{"head_dim": 128, "norm_place": "pre", "positions": "learned", "tie_embeddings": true, "init_std_qkv": 0.0312, "lr_mult_o": 2.0, "lr_head": 0.00654, "warmup_steps": 200, "schedule": "wsd", "seq_len": 256, "doc_mask": true, "dataset": "wikipedia_en"}
MLP neurons of a small language model. Each row is named by its layer, matrix (up: input weights; down: output weights) and neuron, and shows model dimensions 48-143. Each number is 500 + 25 x the weight over its row's rms, rounded and kept within 0 to 999. Numbers have three digits each.
Before each neuron's rows, "fires in" lists the words (lower case) most often at its 100 highest values on Wikipedia text that the model never trained on. A number after a token or word is its count.

fires in: "on" 67, "one" 21, "only" 9
L2.up660:505504553505504453451464518536517561495538479473540468496465488505479572477504490482504537485528493441518523522501475498527541502516477505499487526510508493480488485491497523501515497482507531502458534539522538499527505503454498512483520476469538478497472495530539434496560518504484538525
L2.down660:487549518533515464508489497503516497497507462480499467485487492500469537462469485478484493497493465451516532531530504486497540462515503489538498540488478510448503487469527535509528513477507503503474524517501525482571508487448486524519493459502552486473432501536499422508528512510472510530

fires in: "by" 100
L2.up379:461493508503506477497539534545482469524468509496533479530486478473514541502503442563495551514464519504496477473507480486508483532469490459506467507536518466504514507492493472507542473525494448516515501561524519511514554470465486506528506478502475526515507497458526536481503509492555473519
L2.down379:448517489501517483518523541497452485552520476442492499525479492476486484504525471552496520505483503507508443500487464495494515542526513486522467493479479475454525499528511471529526509513519468508493518555507523531488538468513484522525531522532504496524465527482495511480514503476573479510

fires in: "by" 56, "and" 40
L2.up649:503476497535503503454487524502506508530546496517518522535461438488503496539497520499510528530474501481524482495520538500526492503502519480498512552518524526458458500481499548498489454564508487508501492533494539513531511503505509492539480522507458508507477519518478490525460485524490496522
L2.down649:514488495530523526433493523509493508516540504540501514515464450488503498534489526498503537530470490488517484494510550522518503509496527467498510549505540521482459490489488544506488450562506494492501489509483534509533503504515510487549497513493445502497468539510482494528465485519492490530

fires in: "in" 49, "international" 7, "initially" 6, "residential" 5
L4.up396:507512533496534476503498487488502533521478581469522507435478523460500499546474480510479520487516547506528463485514508517485475440472544501506522444510456527491473457526453510514498486490528479491490489517516541523484540532531428488490485502522493454489509505518483505508501498522459502455
L4.down396:515520521472519458490511525530489513462511534469495442494486476531514510536544481494489471518470483533489462511477522496503505482485496494527514484489548514495517483544470504511462519541494485503483504529489512469486488482493503511476529478486469520460504486441447468472497478476468488498

fires in: "to" 41, "cup" 6, "team" 5
L20.up867:548523487493501486516485525533504532482530504536451493489495488452481467517500444484500498514511459466550478477475499476527546508553511504444496506456523509547473483463490489500486492455523481466587494521522514490510506484495508516511468534532470504479526468498481493525477463503502511528
L20.down867:465516474499509514457541505510466427469493516511511531454494490536509478533514495528501526512492520482493504486481527486518508496506521531532512462523558482484510524555523477540499513522530451506509539513505493486494504460532508506446457577457550511524458515559547463510516464543472508527

fires in: "it" 45, "when" 6, "its" 5, "where" 5
L4.up774:462523450477495470518501516502561526522484520485502489462496525478459467507478521469535504496497519502465490485491473514488515489510444500481464491508525514518496496507498534486506478479500511520447475488499535510541552526551534527489447508555488518478513470518488532496473516520488483511
L4.down774:497520510535516519519508473530504493481508500518455471517469502513497485517479459506517525510510476503504494538525489477491457497519556494536499485471431503576503540544522507524498467546492446475518499461492514489525542499496492452523536486511466559500509510498466523509469497535504501514

fires in: "the" 23, "that" 12, "this" 9, "of" 6, "to" 5, "his" 5
L19.up15:512495484536512498515489536476506510448515470465456450527486541541456501511547457498555533497547463531525477465483456508447543464491512460491492515523528533469544463531478540494484505541491487536484463550524519511497441485470449521488491535489521527508486504494534501534495488453510482513
L19.down15:446488524516556477444496509500503536505471523515476541501486517499481467504494538486489487485514515477499477452525523473511499544523511500506514508445502494520489536487549497518473531512557509464484518507510503480491468463498476511496533488506503497559467512511451517484507537486478469489

fires in: "and" 39, "where" 11, "with" 10, "of" 8, "which" 5, "when" 5
L22.up822:517536465487493517473520485449504511540484506508503470554526493528480492436461512561461533517559452469473475531500490532486491487545475523528542507507465464492508486522516514498511523526470503499526496539502512523449493508513529470473511514524551488506477507483503478506554525464507478494
L22.down822:499470480495518469505511474511482507490508524489492476481491535487508501523537547483544494486445522504528487518485463483476497507517465506536520477493523479502471505483474501481485443515504514539489503510474548485472505535498503477544494465495511508501514493486500524489438505486509489538

fires in: "on" 58, "eventually" 5, "particularly" 4, "especially" 4, "one" 4, "only" 4
L20.up377:492507487524526461493485517502541524540520514527520540498486514494497512515475493493450557521497485502521508497450480481580494491558518457538551488508536501503508489514496543510506511501499516490505466464482502512508476514482457511559497446486494509520485521511514480483529476501450470489
L20.down377:527488516506519514525490525499527485493506475517519478502508493479530559501527486535532480522472481448517475519484498509480491497490493510496479482532466494486467478521502509498476548475505455509474475494473498539483466501501515505504484470543454466544490515533503501505537486518477471502

fires in: "and" 100
L3.up641:476527507470458496470491508463496528499469478521533502484485468480542564496497464485529500541498479485532515490517487486498498530502544519512532556558528493447521510505506449478560507519499532529471543508487513514524502500534512509507511525474501463441507489494494480536544508491459486499
L3.down641:453501490510486480515493531484458513484464481494521511494519468480514549486493490522550518551522448507499497498509508501508525490494513497506544499538527512460551459556545510455485514519517531467484575546522440483493504463508505491493486494507494480449510496477518507534519535457460494516

fires in: "states" 15, "state" 12, "st" 10, "start" 5, "stevanovic" 5, "stanley" 4
L7.up101:517511543526466480480518527519503509487480496466477470503462529517481493470547504535484516515501496521496519491488501492486534488492484550471494498524495493530466461518527477494560483546516500499519492489521487543488462498509490517475507473471564537477482493510545485486524507478470508506
L7.down101:493456537483485479501480473531507527504554469525529510519478491505482462506483491506494505478474531491526467494488528524497495509497513474509501528505519506508493497508487579506511498485514486471509437490493522507506543490496494470471523507513520518537498533523509543515472535525486478497

fires in: "of" 36, "history" 17, "status" 5, "battle" 5, "different" 5
L7.up903:500503545481483543503434513507467457475513553478471513539457533549493464547499453495474504503479544486495500504476562501469512503527490516496488488500469487459496491501440518487499534478505538512506490512500524505527466481534498513464481486509449498493474479466492521487506516520517492480
L7.down903:499477530506535507507507496542507491481471498494487491534517492503497509451496519514471487540469504509531482489518554492484501508487512466515477479512534506474516525481509523466523534506480480458473477502463510551520531475506539503525516457503473479497509546485465515533558495524509502494

fires in: "he" 72, "she" 10
L4.up170:514487517498481452540502514495494563529508513492492489494527520482482477514471501515543527509522478518494546499514472492509499520531505517460494492474498484522517531507501468526521467487482537493465471512513494537493498482506554506482524479490517481537513451497546511474536422499481442503
L4.down170:494462505504466485507541533495505528473480477506497525481523509526480502531511496508518535503546444512468540482481516500493572493525526554464510488487457467500512517541512454528480497485494509455525484507511485532470507509487531515505495500495529514549529461500508496488519493480519517527

fires in: "well" 30, "we" 16, "be" 13, "before" 4
L3.up231:470488495509488486497497520496535483528536505524501505507473473498509501467542478500517529503457484530525508502501440512501501490454506509535507514459486476524498546510547469506486500515494532525460510519487513516466565501488520506500497500499508492499469499533516489507550458541546495502
L3.down231:517479468510492500506480521482479495464510490529502489471521522504511455522515508524497504542466481446517485477484540511519496530507481512507463509512544521507514522516507523515520486429572519483529514541543525454478530439484494520461496496516541499484498499462473517522498539520528474483

fires in: "to" 64, "semi" 5, "tools" 4
L20.up843:525506476507496473505475471506502464501566468493524462504495485487464497486508544489517482474490516527540447529524443521553496484553480522547490522480534457490526482503475507505532533455552478503469486546482481507490493496509513481501483484485478468471487527503546465480519465440497543486
L20.down843:499525514525538525463487485526535567515520519514518513506480517489567482523516528469563540486489476527501510524484519515476497491505472468455490545493453490460542489521472512462529498545512514521517485509529496484467507500481498535530495532548486503487517507510492484478506453535520505494

fires in: "of" 94
L2.up528:480463468467478489507450543499516500536544514481535466487512521525494494508494485499509521470516527487536502466543488512504499475517506507450479516526473465537484495507496494510484516521519585516486534493509464460495504510475488469508452482501549474498528521506538466489488491490468492460
L2.down528:508539465467499533501496556513510522534527531513499467511505499519486516523461496503435496470497491518533437500522496492464520488514517505456475510507449475487510511498491540536484509481524516519533501502504497451499486532481489464480445474509552476529537526507505497480478494455490503479

fires in: "of" 39, "district" 10, "where" 6
L19.up932:492471510509449516558461495504477475534510513516505466518511528491489463551523465525446466456477493494510481491489529491460529445522527542509501510470501488455519482484471481566479503504521501523523465519520505480530501525519508491498403499503529488471500496462466515535540485492473517505
L19.down932:485530486475526505512552499481502498480486506506499530527446509480510512519520513518484463487472505503516500487525469481472466483486507500467514437506472458517510467497478515509461504481510513532466480484526521513524493505515560512512503510497473511478507512507519494532502497440555496530

fires in: "one" 18, "three" 12, "on" 10, "only" 8, "several" 4, "up" 4
L20.up655:466512510481505516483455442500540527513524508486515442496475538487512536540503498501479499544501500546489487444473492533538518461504532499545524508515493479543479496494532517478475463507499502530470483471522515482479488524509500515507479488528502453493485472566492496468516501459516478512
L20.down655:483512503505523464507523477492551512509497526524464513523470457453517509510535500509473464477484475479524497514509516473504513502515516495518509503485504508486441501508442478514517500494485532468484510493513516510524529541509499561528482462493471456535519482502489490515533536517471496534

fires in: "events" 13, "modern" 10, "moved" 9, "eventually" 9, "medal" 6, "body" 5
L7.up509:468535499505500501463531532550510460533480468495518460499469526491502489492477533502513477519475516519466484486548496516443520546468471467468477505516480524497485566532521453462469486542509493494524487528520463480529494444487527476508482497486508526490504474533513508524508547512519501485
L7.down509:459527552482531528501488472468504495481492478512527508476500494527523500483490501477475477509519474522510509498451500488476511521525506557540537515474548488436476468503492447466462496489528523508516501519501453518537478500486518527477504482515467497498484512500531529452524537508523486467

fires in: "he" 65, "it" 6, "who" 6
L21.up236:429482477509507478490494524503505515496477503487483479476522519523472517480497534518519566443501488521478483505491488486498507510498498537520497526492494479504551515529499491490495543498453551555505493496493460527566507512524510512514487523495495495528523444498471513506445529499483462498
L21.down236:491488503522496490521498527504489463444457498514480497515514501560514504518538508555478534504466547553494523485504468510502487520532479470505474463530481518486515492504488460520520463471525519504476504501514534532537488499489510513507482495517479508526513471508535459493572507503515462533

fires in: "to" 49, "or" 10, "for" 7, "of" 6, "and" 4
L22.up538:492498490484477479499495489504529510535534512518520469453509502468498521514493438480466514546506469507508500479528488479490538497526508512460501504461518431492536505521491504512509532483500471525492458493486550544474469534509503449517494531515538525483467513502506527482521479516483504525
L22.down538:490517488506511502477504449489501460493489496504493541541495450475516452506482506483496509513518451466491504534530496493537505476513511518512466508472519481506513502497496455432491487470519484500494519492496534534473498495506494545542501467465513525494481508523507470503533486516486533524

fires in: "november" 33, "between" 20, "get" 10, "novemlineata" 4
L7.up493:532507523480515467481499509468488515494484470503497520518513523500484448477497511495480526505488453499496548465479498541475474524491513511469488500473509488503492522520521514507455529499500529496512524480496505427496472493568523508440496518541487575525449468496509480503500518507442445557
L7.down493:486511485527516470470452519498513498523508498478524511501511487490508529543510495479491485455539501474522464515522490483451498513511510481529540495519518459490503529439512532506494467506471444473511488504487509483527558479489515521477519550499498507476474507534499452536505469535460467520

fires in: "and" 16, "many" 13, "some" 11, "several" 10, "one" 8, "on" 8
L20.up464:506479490498487463494474460479486479514508479523515491496443515509524505489500520544523519501521483522475503457498526481500537497430516508551518545507500490537492504515501486500494505463522533477541496487474499510444512442536499478488471528519532477485463473498534509510481540481514495556
L20.down464:503528513487478518514476452543515521478503533502471526502511576512490475516482474441511523494504548476477517475484477502478460536568526521488473497498486522469468506527491476488520509506483520506491507490502498489543516470490480530481504490483489498536498456499461483532515466487534506458

fires in: "the" 39, "a" 19, "to" 8
L19.up783:491473516519522510491489514488510524470525472497462472534516446484470484493489471488506490503515514533493479489471521545511532527525507488496498473483496510497519510477468523503532471507539489469511493449485485481491485497544483512494524555525505461513532520480459534533480500460497554492
L19.down783:496469471494525491499471511510469479437502441563532482498476505498456493485497489487506541470471514502516516528499506526461490555556510511484495542498481482536506473477464470530484562501538486587531543540500509488454509490467530530484483465487481481437482474546518515494505491533504517491

fires in: "in" 49, "international" 13, "conference" 6, "whose" 4
L4.up433:514512498468518518574488469529531569528488517472540496494491527496512513506464503484504487515486519530517490487501524538483465489465470487483514501545557460512493489487471500488503518524463505475491525513497493523521532515522499500518521501557543442523517517447500451478537483500471494501
L4.down433:485475487440440477488487518469498498529530485485501519478496492496537509508489495492525457507532500531529491500489523530525450522519488491504489527486507492505452479510485491500488528552482506553519456521501508492511495501511474493531503528500556466497503499476481505484452513464531519470

fires in: "he" 71, "held" 8, "helped" 4
L2.up307:526471509497509465494477486468505467499540527449483520488549498539496532537516491472545497499491482492448506469449520538534468505513515515501493487464469491504563521507506502450494527557494546501519509474485478492523481508497486512539515477469523467522459495489480460519502501482493477518
L2.down307:493450504513507449513510489483489520525529511465474504485546526547484499526545530510505491488497479521412445499465551533471482493532496530509477483490498495515522525452503543469490487564504512530479436498488466495520497495499476471558492510492490508549470450486476455505518504515504490517

fires in: "a" 21, "his" 10, "art" 7, "which" 7, "about" 5, "he" 4
L21.up354:440492462458485505447476490510496527553532494493461472477515499542494502498478501474544532496504504484506501474482532531488520535501464513543542480432500474535516499459501484528510505537476492534530519466491515471532496437509495496506521543555511460465518493499527522516508495479505508501
L21.down354:511488496532486523470532525474521520455470484477477517542512532515515525506458494509501507491487490495475465470531474509472468526486466511477499478511500471507496482519525531505538469491536484503488458502459514498521535491500502556560518516511515466531463541446560508501494479500531485498

fires in: "american" 34, "former" 13, "other" 6, "original" 5, "opening" 4
L4.up506:485486524541473522528518442521480515497462489504481469460516554529527501499496502468513498524493512508527475492513503461483471478494479516502502486482530480449501467487480472465513476434540482517498535483502514459491517508513507538526510484494425500492483508513573466485535502459455495511
L4.down506:432502491553521507473515459518523498478480532504491480467502463497489512535521531489517536508524505523515426478458467476506488475525502496460484512507487493457474513453464502531507499495519482544521516477479505475471506488514454532499500467496486467485514479494540476484517464522489494500

fires in: "to" 63, "and" 6, "a" 5, "with" 4
L22.up707:486507471517479484513499471478509506505523473443535508455486511486477505526499515517535502426520470472486513532504493516519493468501513527529509498482542436485497497547518529490467501508493455493521520501468492508471517483550502513535505519516519485502500539524417525500544477437464470495
L22.down707:516509482513443533478528450508492510509528521545473467509526519435499455503514492488499459504472512502480497470479507510520549506510483521503471481473478544493488466523503465516503513529522459526492505506473477494542458517543525556477504481442499483475490510492562560462502530558528528482

fires in: "and" 28, "was" 8, "later" 7, "continued" 6, "then" 5, "which" 5
L21.up66:453510506512468485497506547466504513524474514477530503507565472564487504499454451458505498484511506493498524487493506491519494503525510490545541523489512450540496481504474452497471465503502475499471526495493513494549485510493483453489482521511505461494482471505443524453497508513496512479
L21.down66:489525480501479493479506471504488529547510493527505488487518504518487529522559511511507517515507439505518494465510497483490482510515521496483554490537520490517540457507554525513486493496515509507491495500502501492509481542496515425507513519447534512563499478520503560499493547478508501497

fires in: "but" 15, "however" 14, "because" 9, "the" 8, "that" 7, "after" 6
L19.up276:505494525490513483499515589516518510517531501461497472525495511543501497499457505511499492548532511505518493474480457487487512486491507470508533516491509506521531448525465478496513526496484472518458501455486499504526524527491530462498497520489472506476483503517488497477486483537478514475
L19.down276:516492497489476489528501561496420520476510490519488483490477517493511512449501496489496478511523491486507485494534496507468477492529502485524526511538506443482494469480518521525506499539489479528516492556513485508527501463524509510530445512514506500490469476464507534521478537507530502508

fires in: "one" 16, "chinese" 8, "size" 8, "minutes" 8, "on" 7, "service" 5
L22.up738:476544483536494442511489494520507531532497490480518492508467546445509470495484547464516473548495498471541482524475511477492515517495423506517490471532514456488471486510483515481504560487491452521516493515519530479505455461480478511465505534526490486491460531476499454536465506483476481522
L22.down738:492546472490516471443485511512502479499502538507469522493489509512509495518515462475481484485459455472545488491509491498531490512516484520501503537530523493532469540513551536521523517505511510535525495520513540483504490464471464471500496497487520492489479480489460469534508530470562505527

fires in: "and" 15, "area" 13, "or" 13, "be" 6, "original" 5, "had" 5
L22.up544:501520540485517507495505499468491495486492530519494454508541472516507516479477528457525484505496517490486472483507511516491535505478522493527501488486483497510505499525479495510510528514494517489504509505509474523484504519554437486498475506509456542490454465436487508495509501530471498497
L22.down544:476550497513504452504481472535468484484475478492490500455513489521475453492517513492493528498467495517491501534513503489470522505487497496511534465523510560482546493523480498496472450481482491497483539534472486519502502468463464495489536463479465518456502542516500496504498536512558507501

fires in: "he" 38, "she" 12, "his" 5, "also" 4, "of" 4
L20.up172:490504431526498502532464483478481468504498498527491430445539516499491530527516458499494563496513478480475486506535470530462519521519477515509485536493477463545559494491510480511493554479520481504482506481484492530536529471431531487520531459517496488484541506522466503498480509530500464469
L20.down172:520523501503480469496506496491490484499480522507531521508462518496490509487505526516446523515539534515498476486461464485522556491484510514546471494492510501485547529553465464522526482497540490453492503504514456528537497531468503482519497500503461517505465493540530570510511483556504493471

fires in: "or" 28, "san" 9, "to" 9, "original" 6, "also" 5
L20.up314:507547489493506508554527487509521449492492473518505498508514511495506501479523503476556463498491499491535535527524533532481507521525531497459466539514504455516491538535493466480508492496554499488514480509482547500500491477497518456537500506476472502516467530454504434489512451481476490503
L20.down314:499528534459467503462475420507482485487509561495523510474467504536478485501492566481512504514510491529465501503501538459469507472497495497496550532477512516431498494502492527513542453531492497475499505487489515534465508482513498517499515467520524477485489497534507517450498518529497493468

fires in: "was" 69, "is" 12, "be" 7
L4.up28:443499491489538468515456504529502460516554448543474508511469492471473523522484496513493490479493532481487535493461468506504505547491525509529500488463509510492530551458453470510541518496523501528508511477454510510517516500468522484515506507484526449477507471476517489513484507528481477477
L4.down28:500526472513534480530528500515473472509487448525481448477537520495433492527470509531487496500474480510512488525475543492487482475525470486548470502463491512470529506512488455519521529442514521492527518503503493509447512436462505540497483506498480492527484479493496494542486520526481508525

fires in: "york" 21, "city" 17, "round" 7, "soundtrack" 6, "called" 5, "molalla" 4
L3.up908:515521506499520514489511459493476482489547508507557479467480535546493496520495517478573483485461527474486477506487497565545536469439530498520505521532530480477539500474514517491509484447477518511564486491532521490482496523482471535542501489502504513482512510502474502488499487498477513510
L3.down908:515535507514489489524489496477492482474525494533536500491494567570476478539494494476536488548456522509459493496483459528502442481504536492502489560519493473497502518496544498545482463480465486496505538483522491481485502538524462504481467455496483520562481499479460513529493522520496511487

fires in: "new" 51, "lewis" 8, "news" 6, "few" 4, "newspaper" 4
L4.up18:494514486523483474549504500511516478481489504460492473527496480534491542522512492496494457517544478523465470540501497496504471461495485488460486513510484505468454484468500499464481492541515541503460492490496514501465489527527514519499500525480514509533515446483469457500492522527507474486
L4.down18:467542469491476485510540471501528505484495498477502486520509490520502534512520452469487452520491460568456484511497498493530496484530517481506501511530417475495464446495486529480480517571500494485498496518492481502473487516531539470478519472468497507532459503528507502504510538487536478506

fires in: "american" 37, "former" 20, "summer" 7, "commercial" 4
L2.up268:467521531522487474508468517520488475503461513521520492520498515512528518492458460469489478549516534440508504531527536479507489499514508457480496521503466512475481489449485490508537482492517511513494464496507495466518546488520525548531500487502508505516498486518486501531549501511473484523
L2.down268:488530506509488489494466523509492455496453536506497521510505530507524504493490467463507463527491515461506481524530471504515468510514494447447488510455480484460509505453485478512522505458507508512522490501508531462499546508538508534541507461486501489519473495514473499529537480510458515503

fires in: "and" 71, "or" 16
L2.up716:477530513522503520513505527483478529439458484494470508511484462463483564475492476484503505537507490492481500468524480502502539495520531512492507531509504493499524484517477519480536500493468504519483535516518501480492531475527544511516492503505505476432482501477519490519486525463490486483
L2.down716:466531504520507493484525509501447533484493488492503508507518491461500558480480485526510495540493452480477488485526514470500570493532484468533498482536510515463544482547508561461525499505492489473481548547542448469484500461533505533479477502524497487439486520466537496541480532451499474514

fires in: "july" 29, "built" 7, "under" 6, "building" 5, "hua" 4
L3.up370:510512499495465490498463515481518478492469546474510484514514511521486488514521527491459504518467493512483498462489485477517517472484468461479508515547511502514487490486488552475516511513509428488464487481511488475454542476541504475539518553525535507534494539478487530454441501483510468522
L3.down370:541553506486488542463523484513486494508530535480512495454539502500511498501526536498489504482483473504507487527500514435553522536508487475539523500482486542496461471467486546537473492483535459481487531470514481455479545503490504477485472521476510505510508501476503534456446533460483495572

fires in: "it" 27, "who" 8, "its" 6, "which" 6, "he" 5, "is" 5
L22.up212:491517491512494493484500496529501518497500464520476461499470481502510506524446514509509457541518477495492463540496462498488534480506496550489487519546468527499513501471504512474491521482464500506494530536523497492546496499476469508541488517515495477473459532554490494459474529505508475491
L22.down212:449466504478480496496489485496525484474486511524465538516511486491515470501453526504517555534473472484497464463500517503532532506444497534514466450541490505527521511482482526523504520488440464509490526499534503507482498522526479423527501482484480523518512474481489511519489515504494468521

fires in: "november" 30, "in" 11, "the" 8, "on" 7, "belfast" 4, "novemlineata" 4
L19.up363:491527507502525478488493512454508512522530452507479530467429530478514527490514494513539486468475536431483494514500511502512480539475489512523525446480508471470478496511489481492521521468445526488441531528516491481523536485493533488488491484513503537500473487523547462465514498493492477504
L19.down363:523461514532483459475488503499501487464511521497476462510528463526484455500517463464513478501524483471485492493475470503537486507458499485529488457499489524489508530554488489491479469530501468504524464490465497457544457518489519446492492497502483503463529508481515497503518508511479509502

fires in: "the" 41, "he" 7, "i" 6, "it" 4
L19.up331:504539523523522483492507520532510498495509507482506481487440539511497522511471542505520484490481503501482490517529480509465511507477500507501476493467492505509511490474524507520497487465449531456525483517506503511515506485495518487506504505492539520513481506532472489485518508546487508452
L19.down331:476504478519549517503562498533480480509491531478502549493488515512472491518446475516484477523516560533527484492472509473500493518486466498537499484482535489518488498485518478538491504486494489482455506504478499488559477480476484491508498502501506470480530533497491457529529485500488461529

fires in: "also" 32, "including" 18, "could" 11, "sometimes" 4, "always" 4
L7.up883:479461500506458521467505505480512487489478520497516503535518497502520571466502526526489470472521489545510471474525508484539478471519499486512506470491503508532518498504474497553492496558466513504509543521500509492490530482513492486484500507516474461448509499514465494497521479503500494484
L7.down883:479520531523466478526467494551479524502494477512500525522505499514506529523451470524466515454510504503476459488473524492493537501495464505507512497494538535483518472503501478505478489492505485490512527467469512480510493498436517431556499554547485494489542544444499493493455500516502472515

fires in: "place" 19, "played" 11, "play" 8, "player" 8, "plan" 6
L2.up448:510499518498515503498468495521465499477467509492528532480479492538554547501542514523485527466554520510506486516514483519465477529500484491489509529475463484559495512512479467492479539499480493471469464515521530441506509492488482513484505501524452514519495479474489462525506495478496509505
L2.down448:528471536483492522504469521520473492467441504472566505484495448537538534508530503506512551494566488480481479477498462529462499536507489479497482530460469493550493507498499492523474520487494487494502465498509511486494512494497488475471485493518469534514482492480500469521523488493463476500

fires in: "of" 28, "henry" 11, "princess" 5, "kenneth" 4, "lady" 4
L19.up1002:508506475491498540522424503493510474504518458495465463504540526526503503473531464496477488486474534476492508544505504492513487521502460487487499526531460517500479504531487519460479500507499481552494505486511510467453446512450455493493456515544547514512527489497463532506511471493527482486
L19.down1002:512514476548496521497494461518498513464515502489529470505472501511510518513492536478558506485536489503527490488491453505496517498536484532481483462463491514534522464536505496515500508460512476511514518482538517521477492492512499543516500510517488487524469464514493482498488453491530490488

fires in: "to" 65, "by" 7, "top" 4
L4.up78:482510483501494482494518506515481519509505459470498472493500495474531478475530486549490523534470521465529485517535497493517497503510561464496484507510538482488529499474508491528489521468507474505503505533511521499485478475543494514514475512557520493465486537485458468496483478485522513490
L4.down78:483493516519482470487515514495533485498493485506485456543527532465507466515477500541475516492509495494525468539490527504481512496516491461483513508467500510487524496491513510536483547522486484473501528517486496510462501466497518551477474490503511472460508548480474494508534475511529478526

fires in: "from" 71, "promoted" 6, "promotion" 4
L3.up713:475458510502528520502505544534514506487519528498488488474464505498515496475517542473501442493484499453506478493506539486525478473509511509494547500537525485531544501462511475507530495517515460511481506522466524477480497518484497424494532473498512480425446495473469478517507475484520524450
L3.down713:478506508507516535477492522528528513498479525525482467505473492490519519497484496491505449487515530461503484508515497513519487501491489498475513539543478480500526523482531477497470520508504478535510522492444510458547493534469515441465487498505504500485511488482455488477501510523537499485

fires in: "to" 24, "in" 12, "the" 8, "after" 6
L22.up618:478478502501522500529506507512487499546488469470481445528468473520433518494503499461554534515555477503535516502522535516451511488503517460472555508501462483500504507504483498532501495501501482502501561516505519484476521492508494437509443520479465495528517500504502498481502505473458498507
L22.down618:516493480511554512453505473489493493507504498467497520533478542514508460508437492519489510505490523503527530494501503480514470497492513529470502483508485506485502475490501482518493511505499512512482481480474486470493532499514522512534473593500480489544429495489501553532502525474492518509

fires in: "as" 27, "from" 9, "by" 6, "promotion" 4, "promoted" 4
L2.up304:507487535485490512467533536530484520524491495428519475465513468495459486490487523546501487479460527497528506455506508489524432485457522486458561545492475520498534522476492525529515484496521464501479506501484546476498527505503517494518464471537449528510485501464501516489480505536463484464
L2.down304:533483555509515510471533484538491522492484505475541496504467473515482479496502501509496507510486530542521474507519486459480491500468476505513528516496524527505460493499505487525491488566548422484479529499462484469454534499503470535491485478536467526529474514494494533488476488526520463488

fires in: "of" 19, "president" 10, "considered" 7, "croatia" 6, "appointed" 5, "because" 5
L7.up762:538482516513486468504470493482493485530498480493469526469467508480485470508470489517522511522463457526488461503531502483447509482520469518488511508526476512523507513537521498477526481511491518480526510527494562473496527495548503498490529478485493495480468501527507453501447512488493469481
L7.down762:503502473495497501486471538486486537498531481507504469520489497500459519494475466472491487528481511507507511489439519504477499503537504560532496519520489532483488556486502502501515504500513509556544492477487529502433505511491448490523506476473520516514548483512492511486500504491523510484

fires in: "be" 20, "is" 13, "became" 11, "are" 8, "was" 7, "being" 4
L3.up139:487494490538506497497500508517521432537544508515513475487475499468489566483485542484488531486527482512517509559497485524477460517492485521533469470463523559506481509508505500498533514508475474493489541525498537530499511459529506493458502510544509494493506509496561476496533483508500483482
L3.down139:485533488497540497493478473479473465506474480515438509481463504547469487529518494486496460498504497541516490532493491506483493498515501468509463492472511471413508467503511528531486466505488478487477456512491478465474514489481468462508448496538485494517511522504490487500485526489440483482

fires in: "on" 39, "only" 8, "one" 5, "and" 5
L21.up405:511564494530461517497482468481509508525479489500508452533486472468453535509496536523492556530485479462506485533486481483507512546560511480520501479510471458496517491506492478514470538482486487507501467497509521501488497475483526486504474493545489488507487473544504471540523494479539499511
L21.down405:481532560501485541505511484503532465496512517511480514502459525497482507512515506485500540494451463502522499499459497471521494520521528483498469493504479493500500534482556530503505543496521413524480461518500511502527489579490492514495557469494542483528510466496471491533474534483515497458

fires in: "may" 37, "mayor" 8, "player" 8, "played" 5, "narayana" 4
L4.up623:535493491449550484479461460484504492490484559503507500489503543517555536544545495490499513463502513485481445495553460496474504492511504499545539533534496504508470487528446467518494528492476507507505456517500514494483462520476464477491517527461483509497525547488469543502531502502493477484
L4.down623:515512502501491446490474467500500469493502515495487487490501514504519531527542442514476501489490518450456448529511488504511522487507482518502518528488458491529532485521483447504517504468509530474547503499456461491474466510464414491494519528466494485493507507458521527541537521520502501457

fires in: "or" 40, "original" 12, "originally" 5, "queen" 4, "candidate" 4
L4.up966:475509535544505461484503503513525477478486504488555493478508527515466491490526487463551503581519484481463499506492507519508498529508536505495502468469504460491486540455501510462514505499507507543473482503577523535494493502520538510524503484530500522476497515497517467537486512488481506523
L4.down966:503537517504483509476481468517486462485519484479498434519496540536490521502476535503523494510538471479476510517466494510503463496531493466511520527440492495513506501521490518495499504513495507496540536489491511506467467476540506489537484488500498523452493486539508507535466500502451477517

fires in: "or" 53, "original" 13, "originally" 6, "organizations" 4
L3.up715:520471541513463516520497531511508458455483526493498532514480497527471508448512462511506490499490516477442506541511488526519541510536464494485505506491487497500472492523483528468528516509489495480538502482516503554494484498524520458513457493507483544494481523503480500512485515448476469491
L3.down715:530543539486509504496557508483491493492507513482510500497446560519479505484509500499514497517497500493449514538501490502499530510484441485506499510477522497503475485533484529499493522480466484477506526505518470532457521491535532463534457520489461506443467490519537488527461495448491452504